Weights of a small transformer language model: a variant of Muon for these matrices.
MLP neurons of a small language model. Each row is named by its layer, matrix (gate and up: input weights) and neuron, and shows model dimensions 16-143. Each number is 500 + 40 x the weight over its row's rms, rounded and kept within 0 to 999. Numbers have three digits each. A neuron's up and down rows have the sign that makes its largest values positive.
A block is one neuron, or neurons of one layer that tend to fire together. After each block is what it responds to, as a language model described it from the Wikipedia text at the highest values.

L5.gate19:485487489505482483594580475529509451386522594526537559486477506564515585463531528504470456525510505463460534508605556516450456560509520508488511550487508459565490487517492546497461506377513495487475473486548523491490496443485518527502482434523490460548463424528497421544468513505562532508455458505481539458510512477510589476491553546565476507570525440515497516485610546464524515560501
L5.up19:440518456524509532519519487488443518506498506531440487506509431495471452516556473457476484541507510447455409455499499525484494520548492487494529517471524532534459481472524460481468528436531544478484501506591477568520476499521462501526531518451516535592526496519517497487343469561520512505474456539503477472537441472407459515530511457537463470484575425509509460572495447529441476495507
L5.gate114:498511524546577466440544562463454503523564485554459512495538463574545471446547446570480452524489475504475518574453550479472514453533542504466526543452393554466581491522479487488577433513427510474492557522573516477548505518523548529462581538547494550534509520460465547488508550586552449466531534491504506435575503535483470536528510489571485498508495445463511487496421472453508547514465
L5.up114:496422499561557554490542530550461596540499503464554490534500519545547500478436509529513516484498525501509472538518576437455506485468540559601462538485440473469589472463508445484573475550449538422530533521485477524493454467506578528504552523477519473459451462472481454465547462558482465499437506526476528504522479476515504449411456528531482511493554507501520472515451542494556493573553
L5.gate210:530425514507486468447505420483483503445507476464526530473503519533529492486507520616453447538480484548487510499493542476355483528532500520442537507478549518536498469511510525521497478496511604477545453526530476414512561419504496514438542542518543463457522517524479416492519519533414515449439522551548400504477493535519508482466487527464516497455523534537470525504548489484475433524482
L5.up210:488455542515531499538488541567516543477547551482419565562468448492511504551520533506552518531509482461435471510501502510461498508523549483446501470551507516515509598469567535576489437528544471470511507475457486540459443421532468445458436504507467513538537495536573481461463485506574538469472523477527447606459532513375421527501519558514528494471463533481574436510509430481472508474503
L5.gate284:445469519464565422507546440527492467438478495572491525509482468490413494600505453509494496530499529492440515535440475426466457440465517515455503582505503506533477537436444481550526480541502504509494496456492510508522544439504447485477436483425493557552480486562462460449480464549499523557476500563548494484570573463492586553524580501484493511503491487487534523513538455433442513503500
L5.up284:497518484488458458440537528526437468473440496462522535463494557513466472545565478581465551530516486458518455578479493493440532471511497504577379456452518527518525446469543486494511519463435563480529445495419503462515478447492505528504433482451491483455511493450578455518490572538519455524472520554535497481570544495451543501521504539518472421552553474522497437509487506388438458534497
L5.gate402:458497527499506473452494455511514519475480498479477465525492501508488577475573531479498424493582545507440433555466455474477543407464439541421439541421508433446425465433482528511506515494488542467473590483472485503498466533473569459513490496438555428524462465513431469498472518521492457430434516541602457485511536465475505533453572523502447464514512466525537488530452487476434507521506
L5.up402:525530526508501520510469527466463493551539516486407552521484387531447535557505445471533507515522511477479561523518437561507453439539405523512555498519552505449509550476489504541450460532544532489446464469509508501458459564482424504545466536439493485507509446511499500499428570532476521514523462550479432476513442469520542452504504476523470470575405501512465566525443492522540559487422
L5.gate433:466506494501467505508581510506447480523540512538538461584511574511514498486578466471504445520489551505553443480446504455466475502466547461538481457467500467571457480498547509523569561539455482425530544578540457499482529507515443559418444544520449496518518449490475540532555418474492518568524495501514483505524504527550479447476549532549435451471537472467510436528411535517525437527532
L5.up433:534465500476487486468561528540464424518518493565529593519526472495555453491489533492480436553482526485478490498511501559468495476450409423460454570482533485503414474446525418575582543466498486539526445534507467474495510474398480492525493433526452516489498414470523521550499492454465451523479502453564520498503447481496499476537514468566563480576543508501484534536516536488629426463480
L5.gate437:483507580530507496480477494518447581390512518555593472496487518483509520480516442492427509433503529509488500489588530483488480486545464532492508531491441543548455488513440553489451512537484527481442477532492509478545435533526504470430549447530543527516482574501478408452475524550510546532478461468490474458512484520517536493523501496497517487593569512476521536585490513486578428515491
L5.up437:513530559544473469470508466537502536465430498473491423524568493508519589470504477523481515493453516487421512515525499517415519508450492478550519549499556459560430503498489516529425521505488516509464454514535487450523449528491464604459501412516533480503464482492492429487479542535551514501450510486482497475529522479472500511537466557551579460581429435527482535512508476447491377586515
L5.gate454:499501519562508570445434508541502605486474512552522510490500541505435505543516407515505478477509477481517551554444493426523423486512427560518520463463525540531525451453518490538535483490484492443482450505522493449432431502490500578463529514458481599542487531480398480472452479485469500465434498562487470487539525481506547496551560532516543543573533508465499424488566509474493556494459
L5.up454:448490488496551472606535481504488480486485566545463484471473502489472470480516482402494490489501554557542529543442438421526518433491452449453484446520482557432568510544527503494527531499466460431526466537497473577558501530546570475569511483529556481486523497481465526551538527505493544498502485518546448392543448475495556559527512444530469557519454456556514505411544518484516525471545
Description: Decimal points in table numbers. Punctuation inside numeric cells of wiki tables, mostly the decimal point (36.6, .476, 2:04.10), plus score dashes, signs and $.

L5.gate8:511461491536476512592436480431568526457509541510494526529423506505503449501514524469512479478489511555513504561454513484527469434465506476533596509531510452482597510544449554494540463474562555580493528447484488531561523504553445523456552428454483545489483499440490494549497559481497504515533530457466431456501540487471567432545515513421467548559559522476549487633465441509459511537465
L5.up8:566497470396511562512506493523555420474520444479483469610523537402488484420508524547535476468508482497447409495455535490566529465467490434468525470495487456473424472424503544461437487495427488533459460449450518514490497505512568476512498492533493566436523495558563446582475480450523481485497464468489458500565544538479481473548512529503501453537513527418507528555521525507511532478432
L5.gate76:517544466521472483469521514505497514454418479482477495553446469406462624451522448432529509510431479499510546513492531507558490462509402409501485516452574453460470542555509487512458487499548530482516521563504520555515506471507539480503465514538484513483482505550519522474470498481513460529480494479497518452507465519471551440552530542443459467562542524453471615551478483499571445561444
L5.up76:457575485493434536489504464470460494532576580548503506542495530526546554524511495457569485450478474436535525486432489517487479495458557523382543572511541460542484514482529482552479517454535472540499428462556491470485484557492520485530440523468465486477463466498473408479460382441553533486521485471505525464572489537485481468524484502476528553576497528508499497532505401478482529480515
L5.gate203:479564450527477500506412444503536503523583479524489483502515538493504470425451472386526491524486458500493456509482523529527436509493455507507494487484524489471557521490507458423459562474559494506490535561472554469496492495503529469484507462428525476535485517470541523498476508437550492442558469499535487395533604510460516532512485557449458487522554502428490480498430553499510526546501
L5.up203:501503583465553500513482556536516502542497475500462471515567537472502516480417539579508421518493430472580517466480502481534538478540581484488531500496494462555465464552532526531450474487476464482449493473450543452533512531514501564449469487485507454456529465428534496515503523522553481564449471499490489533574456517521511547548493530481558536444431487485559521570552409477437432472489
L5.gate346:518547494470524524545465491547455533465522476560517499443510586528534431519555521531552501544501493526524460477512505447460592519486479510452562484487516512500521448499444440544477543457510530491500522495525478542488475530492484548477502495474436503532450432451560536588575502463463481569504421447460437421558523445551497415505545557482501529459501584490525495515424517470530544503516
L5.up346:472520550512444541541505495456475522448544503523537538495556516418455459555474532444558506469530490506524588554555498552440414478475458559445464515510535441477500518460524490494499535503554338493485526446427482543467475447542457518503522514454536451519499527471484515593530464491539478545555447553463459481526482569544496491512487464474528456472451545459585479532482550406422483480494
L5.gate393:543513506493446573479505535478504489531520530449521462503478463468541486526486456550568484558554561501502536545522493518447485388520433470504515512422499497461587496500475434500551553544490523436488524528502479518524465503464461481494448456530458527520490506598527435497569511534460470519574504534518545441600496493498433468530538530486486518566500504492548493495407477541526558594471
L5.up393:470496556515442515549528448505548551437536480459475531550533595471541443558465417541454501559502515513559483530534519473438543414518490496474451491419510494471523488463522404465479554477502514515513480510455550416544559479519531493527516451532450522561483533571450481474498483480516536475469444526473444527561585444484485528624466489519531538508509501551541521515524469515537482498514
L5.gate462:585510565428473458450480484524503465445556472501447515570507474476531544499548462531526485562530525518499436459488498506548441491513553424476513438408492486547476511509517490489560540500478502526538481543469555493465438460453472515556551451591484432573557439547453514520446468533473499491524446508506492481441525492455473470522489564471468494478566582483471463515496436481488492473461
L5.up462:589507497539583537509510465515490442551505477482513472527400577505489509478551478497474470458540507526491485529505502436517551468554493443560552490478416488493529542451513486466378501443555530430518573460511527534509514479501462525504538508463465488530489621465422546585505461521480513466566487430469506449525544497550477504499511502460459500556517519441499495509465528541429522515561
L5.gate525:504514524504553559498466531440520468485472538481518484538531554486484475514509433550523585519473539531475517500520511467508482512436575562520478504492508473504454485541401582489482494527480527462513480476553454478468440522500540470516455515450528493480571513446574468509459546432487482509512497547514436528455547485536485498534503532530456445450568594488458495533499519561457528470467
L5.up525:509521531507521506493526500466519449564548532507521559562545446487526492463518521484517522553528529502447372506534559501520497531559515559531499456504547496451532462529504533533513546474488544459499421493560488443513494536507470557527504485553559563554458443448447540493460493534442489521554532477487527517507503498497498506521567607439588534530523512507522455517455523489485449484534
L5.gate555:494533510455492481510467470504528505536489465561513466480550598552440495540483466477490466540532515530537458483438385471548546513437450491506537461535426512525521574485472443507531527498520481434471474455497475532481526504480474408466467478511543527425505496461460539419571554571461467518536558458477541514560495523498498509547509450495445548492482535462490480499558411467480556478454
L5.up555:474578548496488481445513496513564577498506490445545533465536470455526464473482498448511499474524514562469546529505517489503470442528474476480464533472522526433563482497495570505487431537507540526502492518532484505513526458535551539566462502464505512508545420531499550545446591496525458413500535532536504486508519491479557459505582506484544430541515504512522531472489486537494396445418
Description: Verbs after auxiliaries. Main or copular verbs right after a subject, auxiliary or modal, strongest for "considered" (is considered, can be, after having, became).

L6.gate16:489482547468499507547498574467506493551460546550478572490571484532467501471535573469497554420494487560543506542519501499513568465528476516582503499527493444445476509495391556511478486514535477488522496445467503545531489507520456463524509532522538498489498517409512483455476462517488551518523493532523474532504492534493473536534486502487487532465507507459460590493485513507492569453472
L6.up16:480445536439534455516561516518467470528444459432445496495534493484507497565495515455515513461455460478527525525518531501533508414511475469475505494486442500476525438448484491565527507520524446502463504442511423510408519493496505500509466547474425447483463495468494505472516451512521504539464501428459460539501469523603446502479480465540524496467480475518477592518505535537445529534557
L6.gate55:508496536417492388568517439485551388521453484539489452515435507483493569619527599477456460475468521447500465469515459481485552482497478525488524487541520462479535473500534477469491511529472474539468486461465442505538459441514451545513487450485430523493521443531554562457517498494498562523482557416511521507598530437578468507475499528533505475517513484483505547506484527472465531475442
L6.up55:490515509490537429607493527450535451489480459512454423523511421593468502500494558492544511469481519551542529449464495467494508482488478506463596507482510505520515512526605482489447555553518461493518452494492465516448428530543545498464489522526515416456527513560577546459490556547429568495531519488544567578472506510515542572386507488454517565523450442507475454537549522561517523448518
L6.gate178:496491561523551493473478531493531420561551417446436508459495482511496494491451544504577486412526475550588506502506471565491494462512453493465435565506477479511527517537540605448501495564517467401454477493489448416463481521551545469457471499473473553486480539509522494551445468466513490444471540443533494537499591466473427553493521432522461539539515455508590504521479548412507485456494
L6.up178:548505476457567501577525477527507481529552421514578516595523559536544636521554484512508507454481416464507540426469389451496496518507473541560460508481480486489481462505469499454455472501521491500455497497525501466526518442551519460536479512417504555474523529557517577543470531431465484503458488474572528562522552427549504536497540475572455492488531537472508547539487495493502464487463
L6.gate422:526525521496493582481492485527532488508495464547441475524503478537451572564448524538433482461455524529557440511472591502493548497519511490423488522511522525521540503503558539488481533484459525528472495509536548555495418481502476520476487516513499527446541491527473473387552527524551529532491474449436535439446516506549477542473474398488474472549486438492491492540488542404461542514575
L6.up422:486479480499528514493464501526485495534583523449478454533532408457557470456495471494472521491408500475484575502423482533495505454532462498431523479540466504537511526465476465495495497570546416455430571538515545516455498551480496531539520433469566474478499530428440516535511496514502567432535463490512488490449433530501561517551495478521462536555482447501528472518475511504466505453476
L6.gate433:476512490479536470520531561387583444484498471497479524465424534533481466516449415559503503437417479536502493536492506502519489508539535464567497535462485568491509487514499438494490490480471510456470499420487438467523515480487446585500511500498507470418498526541460523451523522457520519463477504468421589465515547562461530519517512389496496512491509441503556510439467495423529480584505
L6.up433:506476544597452525525502575514574497502583505516400512508506542556537464543493505442505568498523461473527536480518511425521521440553427554476502429487463602456514528453492488475507462513563473463492450483514473475472486509498475427451510536507448569524528421484529479500393513464477517523576453448497508489517478459485535583461560476561417445472462473539585496500595547451559486489572
L6.gate435:486556515488510529471506454510572482536513444533389505504461440449473552519491452546428493511533490466501466564498504546533518507492465606544493584515440501510443473492530519453443486556523481506470581453490444470485519507515503487503500438523522504452487523643497480582520549475479429453421429506552492530506495499521506474505489500500457490547489475508556527507489477502486500509512
L6.up435:546541479524540575435503475500491486448504506457495526480570459459583479610512454480514562498474544557546535520560532513473521458520428558495455483523544537486492488519493565480480448489503519444495450503540425536467497501535465522479493472462536506547516467497512497554474481551508469453525523454501436523523520443514549454544489473525403448538477502536495494513476586474451525490473
L6.gate512:427527519521521565508542541488576490500454460508392482535480492509503517550448438472542540476428518515504533515491572484534540490520468415523475458473479479397550494505443519457515468485603500488538477493492475480442477556537502512477476506520510455517576515470530547508469518514526563466503435449417465558527509506493492588556560446584437508442466536556470513502454541553482511536426
L6.up512:491563491532584461481456553439522550519456515530466473416484409536456413467450439514478485486571493478498487483492494502535538576435532445586516487537503515539434489449528466534513494557515441495491537456511512454503536498509509494488490462436583487423520468496436546480502539485507537449474498530548530490490453482541479497583511474520483559461461457510473505472459483548493473486506
L6.gate536:474525454498570508460456497511539557561488505566491464456480444517517538508525597501541525449483460550446474478491564514514505481538509491521521501545529562510500517498414443498543529568564508505557517473498531516483505524383467548433491509516490444467486422519435499454496470419525581499498589548469439462553516476486460547500481437469465515520554489451473460563459534472485471537539
L6.up536:485490500483511529538559472527540551475538491548483511455494470517518509540479522466518516500471361467465446512465560494512471501528448540551487412523465512449509496524463536421519487481520470463509443475452489510485484506489529440527490531499466461420552454462507542572532524502527463525507507501545393524446503496486460465446497432488370535471481535504543519521448506441443505519547
Description: Surname-initial capital fragment. Capitalized first word-piece of a surname or middle initial, right after a first name in lists, tables, citations, e.g. McC(arthy), Ed(wards), H.

L6.gate4:493478466473504419549481446471555500504527505510517519548455467520518550506537543464504481518514460515546493440535493490552490471501500470520539516540543504594557519440481457546499521528570531520498407500467533467489477437533485539469477496488530488536462504517438454444463417439548470533516488513502538495454557474562562490536460554524456550449524492462514504574464499532447469488508
L6.up4:500501587457501461478540440421495494475444502512468514490515497469562509471506497490541516578514495444518493519489558454514499488569515482464541559513535533546555463573553541504352528480536467509606490495500453448457425480522530524594479506502456445464558537490545451451551444508520534511595508494507511482506518479540553469421493531535501490471502492470513480569502526484456562516469
L6.gate17:493513515457495494535443529451513531450444570513502400502514452511428470472518449465500544500487496467503532473499526478480486463491540487472612498464490445501482532445484512499517521508567591494563492494476493484485462527541544564513493538522450476382482433469537524472400550512505518494508466528499484502458458528545450485489486486428575465552537498517480498471473508504574495573486
L6.up17:547525467515490487486518591500480465484504554525578455615599466534527572532515514514447530385453513545519531481550506424510492529457502481529480493437469501460446424490489541481523460569508448610443515502485519456541539479553531489472500524539549497524488529522511487486499504440492496493513482546457497564541476473453492487490442491566489505544413429452458553492477492467458457621404
L6.gate172:539540530465527459538560500573501492481542494463528483461510504441489564424516554560542509471539485496529530494478482462500517517482504514490413528465527488476501454482516501506559562535530466490476491488532448451509510458518527600439477537492485446525491491471510463525511518571464531472477512459482484427483559480519543501564474478593447477480479502480512460519392603518534573486507
L6.up172:552552539435509505501529539536593464528511536518538484514549517521496578429463485449490470516579501502514451472529541491503445502584491567534553444504475467491459509471474454469536470461462572486549509514499578504498541541527497455429478540532473415467586541534519507554653509525445499525543517474532458454493513530505426471448540491502487490513485559486503488566506543484540510515491
L6.gate272:492544517539510452494426530530475555470464498533584475506507462550542406499543507438505479500532569490594497447455489507479456485539439497492494505424478515515569463454513574503527531524481569516491486474516481546488537508503477503536487426478531481525492496467466564443492516510525551482486555499503432476449505448472516608392528552519512463479456469506576575443506503513465544522530
L6.up272:489562545500532478492451458465474474489572471429539464560465521515461495561548472545531480456492468517443467518513457496529527489462487470528471530543473429515528553422462456554418584464519573472496521453444578479456478458548517505448557457498462482524473483555486538552511492478428544544506531563509549497475501444466549520508501535469497465494490469453504482486478474516584443543580
L6.gate352:536419530454487511467491473472600466560503462511556463473479512481530488486461455429553517489502458514536487513460519478477545497528413567518499482409506499477479502505477487534420484491522535543525511519468491417499590479474540484455604458478465522497507469484502529458515492512490528507511491532480518491528538564570450513551528580498447551436468553492500469555437462406513462511502
L6.up352:498516518582531511521490513484538475501512551505471606619470552532490511462541482502420506516420479568501551492525508494480519471515512438546449496587511491539592530483563495525456514471480490517539495453510599455499521514498465464450452461473539517568454564491571517550442515451472487554453537481436522451495584468438501470471484468441427541520464535482494482572505495510477437552476
L6.gate451:490504509554538490462499504461528560513562514565525507580416451514530483509477561494510557545508524578537499472456578543472454458436461474480497474574480483441552494531545387550473540497479500544534521557478521533479489500549581460454534526480470500484518495460496549409534524492459489530537505504433518492537524524559537542515456491504553521531439433412502423587499483512509546464492
L6.up451:523533423601493470447414529467442484510510478493486478457520495506475516502437496367566497457519551569533579545427523488535458522469430517487446527562591457410530479464475490476497577479536511476524524503525526516500401546516534608478537443469482555408476517553473527448528507478488496499484522493501457499526533541483545484546491488539492552532495493498485517502419498548473467487501
L6.gate502:475535484557598524614567567511543478481495488476486563543530547517472547469525401503518519551466434479577470482495483488499570561492542437476537533496496510511507470514523462467494501471500479508514488571468547413502449496523490494504480475493456406393497515426500488544516547475517479512480524535470471521491588488529452501540484484473416484496479497460580542546451448494491542467535
L6.up502:508505493529395516547536462444439425526478464507544463422521476498559558544491519416540507503509493490541530477481461553492470502547481467493531519526570442498409498526444442500526523414450558469521499545552481518436534426484455483487440487488462537458539453516490494494472512443546493572491513545567484523559430519579481552531571548476510492478492440511545550462448539498451556545469
L6.gate556:540526466519535494500485516463446489481473473488507398564521462474464484470503536422562552493410425553534503492524447541487507558528519519499549520478482506493524488603475502537425494403524487524482466465496528468446568463494556542466473502464489462473506513499490435501385495527507485458467470565472527539579562469469443525537495516448436436504438475506552524465474456437518444564482
L6.up556:503501493451495453517539398504557507520507503493530471540492497434446451479488557460525540508422465551573601489523476493560503458510554484417490452517489524450534552530491514495540551565444495544368478476504530471473489530488443498450470523501502417514445446463480436507477549540416497516451509512515590510532484457525528553528498518474474440443482473458509483462452449522496510527532
Description: Auxiliaries after subjects. Auxiliary and tense/aspect words right after a subject or relative pronoun, mainly has/had/have, plus not, still, just, previously.

L6.gate56:487483448455439492511414425491469484485535499496527460530513468431480546529476447452437488480502460474483485583461521517507494482462407544516524512524459506507504479435465487409518525525475504530444535458537508465451555471527517492439529489478543529512483554487493489418494509559520450491570442506505507485505450528460552568527547461488527549492561549468532475468501457467448413418514
L6.up56:512472548564497502528490505535502599450495516534514514530384536510426541484500531464478490539454460507523477536486452466444493412489543525500410491513353527481524514472497519465459500499506536499510528591503502425460466502494494511549426492489542494475487594466474449525466468440531439490467486543503453513588500507547564502513409534549561473530558480525459530538493538458464508534487
L6.gate61:394492544490538515441444500549520522480549509538498423444528576531519554525523440486474523440504463454499542472496529529537500491441489454522518516501464531418463549468442518546587434506546502569498555502496516474432519536489497479508527447541531455529485511539510409458542486480462485484571548456502467524471458502519420543423517448519547546495446520531505469566491521467503530458483
L6.up61:419472485529540553536575425576463477516473481549442531526542530544478593545446455502449524533506478460547473526455462521478539515480555441460479553462459469435501445497484474483552443476551574473460532485510502521480439427525471437466489514479489485515410522570434506498459522525547532479520503556438525519445496462479535518467539545518508507461532490512515460564523479462459546537476
L6.gate82:450515444485479546470536477483502504549513431637486563552439569523460454474476447502518516402476448485559467532538473548412483497414514485547477477493498472514486494490476519487448460501527410563503493484522474531540503541461538470428470543512479497495495489545441470456475517455577494525502490498546596491530554499480577522568491550513546562490477494493507551592533487490468506537543
L6.up82:475482509519448467486485533560474552435525452420528512455462498489485446463529579522492541474546454500526434523478494520506520508476571471500537414509449611472578486489471508586495515529464464411481520477572513532460521488518456510496491514443527456488487499503437473428485536533507504537401438513499453468484483451504528528493523467568465489463519455556496438452503524506556441536519
L6.gate122:471510472550430497464536531490538559480515505460511549438519515469467493570569456477488521537561453473511404570477508548504548441547462573550525494529467571501535474511525455465451508549542507495516518534488478493465419417510548601471492493453504531510478484519504463512424482474464467552503469455524488497520545544494516509567613499474576491532472447464489540489470449436577461391512
L6.up122:474553510508461451478495537610531553450486557555498490534514535410431484452523410483466497467472495554436508557551499467471469476470506515480540524547472503496530494504495491477423442547540497544437511568501546480515424518497493510508489476488535484477553478481468475473463550502530461507502415543411446460431533575531514550512546493452521474538491478510471421508588509467495490540532
L6.gate295:532451480457438521491457444455437550505545519533510511513454512464437453443549454473472464530489498467539560521491500506526525525486382564506429547456569563469563506502490549485591577498492535495507468576546526496461538556526543502427536536524487484539529410484449514445513550521498517449458486510535483481484510482490553442508530515509530478496531516533483512507498503532539540511473
L6.up295:480504555504444555449523529448500474502490487490495531504464534508492519541450456523526494541564552501506463522505473514494497526436509492430532553478522500422546464516509442505479504507477502494528480512494519507480466509439503464435475563479587543518542500487507518543552526571479476490465484505467530477434544502573459537541532514498600538532470458407452544551502537461503446397492
L6.gate303:418444560485533508472486480479454463486485465515444559488516508424476474410544438527476566528532521493455493578486432462448438446457467552537453574477510602455517513491524404510502505500501507494537535516529500493468454522541482454429519535509537479471518474471424466465496553580492481492492498507467562493499519510507504506493518452510500453508513508552555447547541442434501474542502
L6.up303:426457528505466546507434447491450482409491443531492603475488560463530510501512490512477532491540483478482479536445479539552517436488415493518536554505530555475498519448532459529504508482450488507452533536461454496451501481535507440441462524482508496463576443474434489511533598535527453570475495496475480474569435530512494537464498492488487473502446453620508458483528426537443434521469
L6.gate523:526498527517513408418534519436592439468476518507493512472476473490507574500523479465502494493464513547482467564508485470514494539459452519494515530434520530577515470485514554580510557450543443483564523451527537478507497511505474419529480492452568469511540551485547456466518484503499461506460468574486523462485481467509558488540496557470501523489433490494500481485461507496526466542547
L6.up523:532493565525439548521489476460522500431494478575558484474459517498480468488516453411475508532457450477501456494444463497487482506525473540526488485390468530436459553521568463498470538518459467471490575498453516519529491534465490436481555612436534453569509439471532490549511474511520446482523523495488498454481446507510533494505523466482487489461453572537572423535536516523535480446530
L6.gate557:541486495536547527551487457550545495443484479443549520575560511444481520528517476481508501531495519505485420495495499577418490496549485500501464500457537562485500520516517440403478514466559511524471529546548498439531543534555523502503493516478477502544488536454463500404539560464521489457471451554539489432501556475572465497526462532502479482434612474438513491526512480468497467539516
L6.up557:501540448504518475482493539595544586459464500505515443488402515508475510506532569419489491510467460511470437500463527390453474423500481509482463590506517456493571498476519488505561483511519528513526469518478600494500560521538499502532547493507444523511490467474527456565427549518596470488445548462494464538510478386457517529560481590539482474485447554440484455508498508514501460500542
Description: Numeric table symbols. Signs and separators inside numbers in Wikipedia table cells, such as +/− in goal difference or vote swing, score dashes (2–1), and time colons and thousands commas (3:06, 145,120).

L4.gate280:527478572516493486488464477532471469509488481528378575481527492518450577511499515507466528497505458472466546499482531514522504498472490501513504548452469456519531440505498502556485489534513480463537475467459493501534496476562541498476533547453535478587498521429444468452529522482468597451460464435514433493537634538455555533522561379471462501538535533536523480480475515523481462492537
L4.up280:472472477436497515547566539418517463485508513603395457544495495509506482522502476472463538440514575536489560511533494467489520483498491578528503460547535493516495505536460521502466502492414542576513506472432522447468489550488472482492561543542518484512465472412444500450587537485533520499540448536534510512550475534499361460506414501531531540489534520485517484401489515517530428593459
Description: Name-initial capital letters. Single capital letters or short capital fragments starting a proper name, mostly surnames after a first name, such as H in Hennigan, Haider, B in Benson.

L4.gate232:540501504476516537514512376471580594452498451465475469548536500474469523498524485472500532511460468557517486483493460485521455570544492507518499506460559466442544525548481490528541533493463527538474468511451497540499514485550473544547439503515460570462574562478524460472453531466501510416510460502481491508510464430530520423456527533564433537457471499433557503479424500496458510555512
L4.up232:481503508513468404578491472533529461491473540518481443489520467421494405540467495401500515567517538498569506458486508474453471566554538409555434550494494473415561495467498546552533380508583522425462563470502510501450530515476554516442496547428426472459579526441396470485516532478476488520519504482488528470546481496563491463483495501481449478544456437529527450511529521562562512530473
Description: Main verbs after subjects. Auxiliary or main verb right after a subject or relative pronoun, mostly has/had/have, as in "who has", "It has", "and has since".

L5.gate226:488524584512538493540493514524510459514535500559499545424531479478483437461491561525475543471475493448496464441535518491530501497559418534440533516488459515525516500572433544466493578544470420550555497465474550530432521469470471502518528487472535529500527538505518529531489533525471502512493525435392489530528537502535466396505517519482518526455550435516505507559553539405518451493527
L5.up226:463498497479521530611513446545524495557439552481571420442531523451479510566476449519521532494446509496487407497466421502504504502558531523490489441443414514475496490504479516451466553500532437537466465519486493546434550502506512484506502495504453508565439491419406504459507436518475529472532531476572481476473516517572466389555509386501506523474511505559541517453477517498487457516486
L5.gate288:497512535557485462494529518528496466488426439533456517572430491571468494530507454511499550505478468518527514513484520512507481476505437499477544528419459502472562456440502521485486506549540427474464415454447499531476591512484466529502535496570488508407518549461539514488441492534511461489497442444476533536481501478488505490435574453512442552566545500526532439533479476520508547449413
L5.up288:426472506507467484507599503526523440491518585577404520565503509472526555525435517601496494567421527479444432478527483473489526491570546434492499507529499488489472496453475520530475507441442458496527491476529502512506479514507511491497532473562481579478572550518504468481350474450484516508515471537529554495562495470444488481535553380535485475473548488532589517525492486516479499528498
L5.gate290:467512503514475515497578516532443497541450504533408552527575508554506513439545553507501548412443519542468448507460560474497543538565519523563506468486507571518516503483574484561525468521520497506493495469519495460500496471525481465483489423477493521465587491448516503509534540553413512484485497484514477462433532451437466521508466471399493557567448492524500422589415549421465451523480
L5.up290:510502530406516493555555505548540536494458486511489396473502511542428545552503439476512554458490489409547477517455471443548476506480464479421493516482463470501547463520549595527402536396532482502483482488510507464510536465534502484496543499541472537549423468427441547484521540468493427514483460492482477400502532483490505544504566490513471519471512455528471534523428534495461504437485
L5.gate375:475562491470437520596533547494472490562449468568501494560501519505492534544509458502498549546423519558534466443451484472537498511478514482468521456484448544513521527546496566557462539481503521527587529526534502553484461473485474527482577488429555489512436523500511501451539494568545462508487448376561461512477486523486472557441441526405509512466475465492500478444540526485548563453442
L5.up375:498534571468558553561529536544563494520494543505457496511597561510450546480520494505569473479460430529553496571497470488545520477527524460518514445571570538548540553486463520523460526488482520452490469467477487465488530549469516528584458499462452533447490533476507512529520523544504506439532526544479508508411473496444524528522433550505513541487510512495538524497423496520608508457496
L5.gate417:461512544412490470493563460524552519543390471533517469510552452555490481530470476412522510410403412480521445474515469462494537469514460468497566598489459535537540446493497498472510490477479515471525533476451485470512472499459452471461543527541468468484485475459416585562460527432479435497493524479424450495523623490498486509542463485434524486470543522443496458547486546467493498504504
L5.up417:474437467476439498455540524602500577521514532492467536488500467460446565442480503492544507480448500512465519491400581464476445490501488511470552463520516510525500452502482480459476477526482456473464435491515454531517499495571534448543545526499505496488499468483452494419487487522512509474541506433483491503515507474511498538394456455496473480472564539493429561526427543450549570431495
L5.gate422:453503492475468522514537548419506583488498544514525497483534519527469471517505465494489475465504511453570466436519471497540490481522485537489489531478563513402551466439494481544459505517469541507454600443549453526525487539492529499448502472539473503477541414390538409522495466400522486509528480482486508438486531517486457455568517510556448544516456448506504523486480472480436561418440
L5.up422:436484505446530492484582532527540526471471468546480480452545479593544556460530502517511544455435550547499503430491431554444522481460479532475462535491526516470466578459476456498498543508514486607519471481456548573555456494448529498496420469445389515447492507472480532542570452549530505467485531564449514480496512472571437441502492511525517540435521460499539558484499512506450498469427
L5.gate491:523497461471552408475544480472506487467451486497450581489548538495464420445507505413465536499459415490496487549518548485482479474547465497473512557532416514489542538566479488524486579486462512530519482523471459539541505479482434541559511530456484492487500515474459466443496434567470492531500494496494440504472452464497559492539496505518492493528479429520488400504563559502546534432548
L5.up491:493489525493503454505529474491469478503455548491480390463467495418425499447499464410461512471441482541481472420496459496501458480583476520509508562493437516507496507592545503462528462537495538370550478478527514463514489514503455530531508488495484499586515528511550499600483484476519478512445519496444522455470570502509470571514487529493529467541532491512567522531549521467504477516377
L5.gate515:552447523498509561513454508511438589535470433454483477506551433417475487502477395458467442524528491448499470464477470432528470525513393518460444472469538494565544465518493519560448515576468449483464538466564536505507496405479418513520479445537504474561525484478469497480546528516511637485480546514489461509562527424552499468457489460566591501476528480491499465490500483470449495475549
L5.up515:464461456491420536513535544486535543450460527505453493459522528475413604486550473492492441430505468505481510446520538475537483548413448475567465486506520520583525504472473476583515465547554477533470503519474471496472515497502499409496520491459523524498471485487519398480465468513530477388522495504585459541500495475511517460532494490514517536507453485512472497469484498560446501454499
Description: Capitalized word-initial fragments. Single capital letter or short capitalized first piece of a split proper noun, mostly surnames after a first name: B(riceño), K(letke), Har(vey).

L4.gate104:479478473480508532504484435469487446513482515580510533504540558493440492450552437544577487542479429491480516586469494512466482480506452539478569572458497503470472455444563498553511469498509585487529516495508496468495454549498532546513411570483445549500467490460477445563510478531524428538537478534521491572491496463590414455568471502470500484569482462488494530543488475453517458539560
L4.up104:447500503514469503492524574536451520481499494534492513489532466509495459481489393478409505496515503478435412590453495510446451492487482529468491476552536447447469471526514484547530509519473492495541543514532551484442560550490473442525505486489487467483546516452547455529540503466454500553449574545493541487529523467592457484504512401514486501537510468512543431454622559507518468479500
Description: Number-internal separators. Decimal points, thousands commas, hyphens and degree signs right after a digit inside a number, mostly in stats tables, as in 117.1, 1,969, 74-gun.